Weights of a small transformer language model.
Training: 508M tokens, 3876 steps.
MLP neurons of a small language model. Each row is named by its layer, matrix (up: input weights; down: output weights) and neuron, and shows model dimensions 144-399. Each number is 500 + 40 x the weight over its row's rms, rounded and kept within 0 to 999. Numbers have three digits each.
After each neuron's rows, "raises" lists the tokens whose logits its output raises most directly, leaving later layers aside.

L15.up1927:453435515485481523523513482514528467464459475474468496521513528510464565494498470449456512533442475524545449548434520513467589543478448448502490520554502534526534502570544514508517484459479542493538436543493472509508501487519463550544484515488431574479510559573504488480545542476521489431482469428496490513540504471544486473491519461531535479588512516489524496458492492536557449487498512527537529558543600480562497540455540496502484476411546506552500465555485510501462498502452537576474474551485471447502564552498508469517502487505473420511541531490512464529504502542481503511545505448470502564485513541509492545576528521503546589507496477453511486463496434499528498532492514545469503538504466467482507521513470540525499527393511489521524468589424546527533470495537509
L15.down1927:502486503531503584532477500506520515523450549516512477480467492458488509552455489411537516446442565521471434546492492471540449482504507482562600489464398530553577519438504490509476473542469483511556437478468468447510500441510453517482453454487494498440489434519494482565517454514482428470506514494484490460527507491462476523539470516490478467534563527580503465551538529475445500494440484549582503560489560437528504437517487489498512434508549533544456486507467545570543521494530450535449545485454499512506563472543524504555487554539499529467525490566535442530504479527536534507439480528463499502431440448465494505469468477423504436491550558478471482454509455511457308525537511490545464536570497511515477513531470514417531504465468533541417477470512482536465570461491519
raises: "ass", "in", "acher", "rel", "war"

L15.up1974:448521427486504492489595542515543479479470464428440519496522487460482571440545429481531506509479530484469486471501479444494462492472466634492493564490502494507544492548527490456491467519557465450594485445425447522481505448508449500514514515504517488466566589479445518485522497437469437448501515402421484538578534449493463466459507584524469541507538541416471484510595524525484544497486490500546466478489514523561393518506455557503531488531462526479449503454493540505516452501445460577511481507519553450481502546445497467478445483512534476542525529481581488475445486482523499492508550478495479558530532522534493468491514537509479509501578524476457477528540519483494473484459473534484501485558469525493509546506471520427518487537509478477451477536451510519540495519600487
L15.down1974:506481525496474542563456477481490475514514429470539524504467533501508464510508494495484511540515499528537503501460442526508561544494505464490590492498515504469541519460544505491459570534411516445498489522457586438500465540489566555536458463537524528518516429522508460542510481449408499458438501567588482557494500495488521515527513439479470505492444488530508512505474415500522526471537513467449522567446524509513466491497509453475494467448479438451590406496441505468542460467530470506520533502539474520522477463547496548539488475595463371473507469517513532515585503452572476512446501425473513486519451467424467458498492519559495430509516543470488583556469508473499556490545630472535471545486519490415459489545495516554451495505484516492459535547502495520585484539438450
raises: " to", " she", " ", " or", " he"

L15.up951:460500542554532545468477560446531519567462524466500531498509495493433606539509495414510541504533534551534481487453496448490516600523522538478479483493510507454564481432467530574554531462439596478505536555486500498481442525504469510502392439528421531581515500557517547531478548432532484481530422502517463462558521514509519508534514423521566488478545463412496444531471485571536519502545482498586472453529508475551515515507488538528544571531546553518553522477541488479483475502518524476516530455560530422457452486466484511533529398431514444490504505535480531545543515535517511549504540561531444449535508517494482543557495492451553496464541513475508563549548454521484505498520536569476496501520525505472476502488499544478482484510492492519452446475498483516487463442496510
L15.down951:512479491520465476499509495492536486528473553560470503477459558521473470523506473490472483465454517481485488499492460528557530512461553486447517562501414417545534359439502459504494420537526505469530481472508490496496474557460530496514415559547509488494624534454514474509500429510528509499438466471517599455533579586534541461491468499443421495466555449449446493418504520492559526471521491526420537503495441478519480423459493525506512427519495515461535538553517490594578518569449498520524496526506473552498527529492543480524462472533535563488490430469431476471445370501499518562512563539435448435463536486549492531506480537460545516527476487513524483511489517508501615478457588514531529540550585520562497503469485499514509405570511496492468529490494513532476454525453496
raises: "l", "ran", "r", "a", "rey"

L15.up947:461482461502496461477531584521563511478427456517518556570552518595470425512543574412495530391462470532512451491496517499503460481469494453459488573451496527460497543441522539526509426481502551450535519541527477475499423458565437566533421504524437506536486466484434482588486476513489485461470514448488486558507485519491550461511447517548516515450510483555455420564541492441506482439544530576504391455501498491499526488518507535477481525533479460539519516466493519439478465597468475455554456487465534481442544532500576450467513512502421456483564552504517492504521577477512481557458556495455514477402423445549476498522479460538583528487465537499485477518438500527464479598487534488499552561473564507500463542459493501410488434452444525445476510502529445475521558447518444
L15.down947:516470490537464539414495481489454522489530584522489506503486527398512550478404458566496531475505550479488548544527529509431517503555498512518491533546493466574516477582549450524516540555462461515455411448437519490484512462493590462490520597403562551464499547518435514511447492546496427524454446552477504478521563470515529567512483507447549542569470456500484490507513500539462491482484495461434533577473511523528450459496542523482529450477547465589493502527485468485551559516552483588428538523566534576441510481537538502563516532494558387471443489486453527525541473492518497510507477519419437528535547489519500476518454500516446559471481432499544537527480410514542450522532458492460468519447402486538578506477446462482490582457567488464504576510458498556551508544461473
raises: " did", " could", " would", " were", " had"

L15.up1052:565506476531425456525479513516561537509496518450462474526504495408504544627482491564428518504501534419491523456515499457471558498458532504568493552452496520552615460487453451465491537537468452498484492496487496479424457505481484476402468489515389488510570563531498512442618486500514551449468526464492477437554511484437454495530494587456476596475458479518487493482517486482519534536475470552503539505517548486529540437521576539493519498479520506509455491554453555498540485553584491530469538462549529488471554540547607543525553489541479558487563484479509394500393507496519490561536541478436505590478529492563432503533522459521495532528552555474493532548521544458487492517527500468460539510484424496502457471560493591443512473456498451453537399608485435441473464512507520
L15.down1052:483454530506412553525484477519466569471534544492523472487487506514451530496478507476440559448502563526527416491519545539511578499445506487464509525489449496505447471498504500533497519528562498511531482493496554494519527540518463502474503409498433450476498419521469509527518534569487595422494419471589491467437495501480498556502502472549479456565460494478493438501485449475527513554487449463518577510535522524520484438458463535503450458555459533517486473536468554549478477493527536504504535445514496488434498529471501458489540476505487424517491561537547478494549496517463550497505518492576513480563493527542487523460518492451454545501546434544524521500473482500515393461536497548542502483532526472490463527486458491496529542541515454530468475528461481532490502519451411
raises: "ables", "ward", "tain", "te", "fall"

L15.up874:578480492516465496505571481480550505470482476480479555483517475473478533514483483451521460489439534444520505471456488441443500496535530551504567517501476564508530534485514495573478542497467420471497594528485424488468431444516496484459468543563498551519536521518471490531494478510527540565521561524512433473496538437497497454506512464491547432459455500446600480524570519547504560487510461540466495571496482499501531486479498476503525520595497478485525527502495459414534540492479555511494473452512620481388570509419476504526559419506509461502530500485485531578462577488541508542497545482589548559535449476488558461563530528457507492493521463464490499530492549542515461464434501459504554492459539452429513533512483545491562453567448548511501516491443459472430528502553445
L15.down874:528509531461506504535469516505452509401484488452508557398505498561499556512477534567483474512539481495480457502541439491474517459480478578522515537400473572515538483477474524550457485471497469524509522478572486507453405484518519481564533497506514563478493472479556564533523528516554523556477408490497469480504552436541501375578492454484532497389566495470426527511517485548471513501551534486561522486501465452448527514487500403492577493564447512548502520484571496539469542536529482515519509498447513473456543423505487485447553546514477469559457479562486544484509489509513535445537421519522516431530496490471520503554469518482524483429546511519554475570482510441530431463499535469561465528520520427503492490491503555434485478545597479466491565509516511442484509473512462
raises: "ine", "eline", "ina", "ily", "ett"

L15.up109:469496488508512496543518494559461468513526463435534519502453453500415469544478538519507529544408544523528543456444538526507464565511527480519513435482555523510454508463453498475460518549475443523488622548563511482482507532495511474454500424486511518521508507500436507499585544513530500538470569493567498525436488476497462461382495446460521494521391545432501545480483531454480545541392513559545501438381532473509464506559558541485527459549433463561516505478459490441501516496560516506481502552530478420557519455480528546465432518579535497451560527502512516545543520492511482443528490519472539504474442538537527467538474589525507531496547531493447520462519502498542465615433505473414563489491521549498482490540512552489495554477479473510521459564448570458449556486563482
L15.down109:577430524493476521558503396467489471493519523539509425538554519497517494448540427520491507485504539532540486454488463496548492408538514426521524489522510525433423553438542534446540499442423513506507516551530532476474468443563475571533509588459623463558451519485492496502560539509531586497462550492580458509504392514502474505469504497465418512584488527458428551433434488485515470506494514467522456426492504561463566517543524511463416563438458519506537511440489407506572445495478492593452460513549456447543507472525524532525535505522486553505462506436498491479484535442506503523465446526552482552490510517478483507514451518495457447491478520537459481413500511443518420486545527490514504356531510558542482481545455527517576485527430481452549515462513460465528515490563537
raises: "ith", "ipp", "oph", "ata", "87"

L15.up907:497499526577520506539420487440486521471586482495475461492484467409527445499502511467564516521538419508473546497485523536469578450534550487470453535515592516532483492497504548454517530490521454471519534503449474485425485460588525513543485519564515471482491540568516516432414555497528465505618444458494506539528517531574554511547504477467590517459457442513418371474521519519489500423535481501528512561525486526530549480523524447471509467441485501524537476495485518485510463543497563500485492525474471525486500469473485500575478566438507497528442530562572501503533514556504542539464550511488559565571494459510504529499470495463592570502544438490513484471544512464551492478544549518517489488486538414498527513491526540499489522513502538501512458507467482599505541540507526
L15.down907:547476507536506445491458555487565508479476470467476482438572531493471476518543415466504550431516472503448527477410478536458473480515452477479455548585530490524442473507533515509501514430504494409488530537475535577419507493559533475458530494483463442526515494403514585511463507445481481493465504442427474386433447474489541452471471532399540493450492490491489511468558446525503484524499499559519437472526573494497547590507501505504543471505436468547525474475423499439495523468571454452399509467531491472490454552524489467487475529551470570479511493504559462446506455495528460478509584466572531531541488428527465519414506500494552505504518515575583522469506556522517583488517516516518516560525509591458482495542545528491495484445482515466446482544504484542523480519518529
raises: " states", " dates", " claims", " features", " concerns"

L8.up868:514398450535518553438550514516500535457476520431495470475427515473484498482489573552503551541441584523497488473457505377413545572575539535496501515506470468502532552516524588482474513543477441457537487547496461531447511477522469495495484508493456493473519562593545472512514571564486492445605491473526407450525567492473477513478426468450501461522501520483473494521540484487514478494486452563468494444468572530528453492465387425534484518500537529498483456529486518536497568536512580504505478458471495461545576566516505504479485449544559618457504610541494502562481503439456453512539564534486522515497478540523504508508464512552517531543479486503461481487426512542520473568516491495434545478409440465453498534451432538532450470497458486516485431572501532500447460569542508
L8.down868:480474515487544524493523494479498493538474539507463488525450469473496506488524445444537450455470562489487503499424471455512463533571487481483481485501520435459578554557516488410523427503474538532525525456488513535469469464517508543492487512487474587476524493536496502480523574429452508486561563434510514544484559546522524451545527495512573457517474475518528509501525482585504483493460497478504572512521501532502528498490515481523490515546474481494491523525511505421434438427567463472518488557470495494504456484531498496484517517523541507481508473465567431487517517554484443475566563550603463532495535464508599451494434494552587486506561469545534439464548462545541451543488470549494517528513446473537461465470520513482532521494515428524479441515460495489430499465550511
raises: "Review", "Professional", "After", "Production", "Other"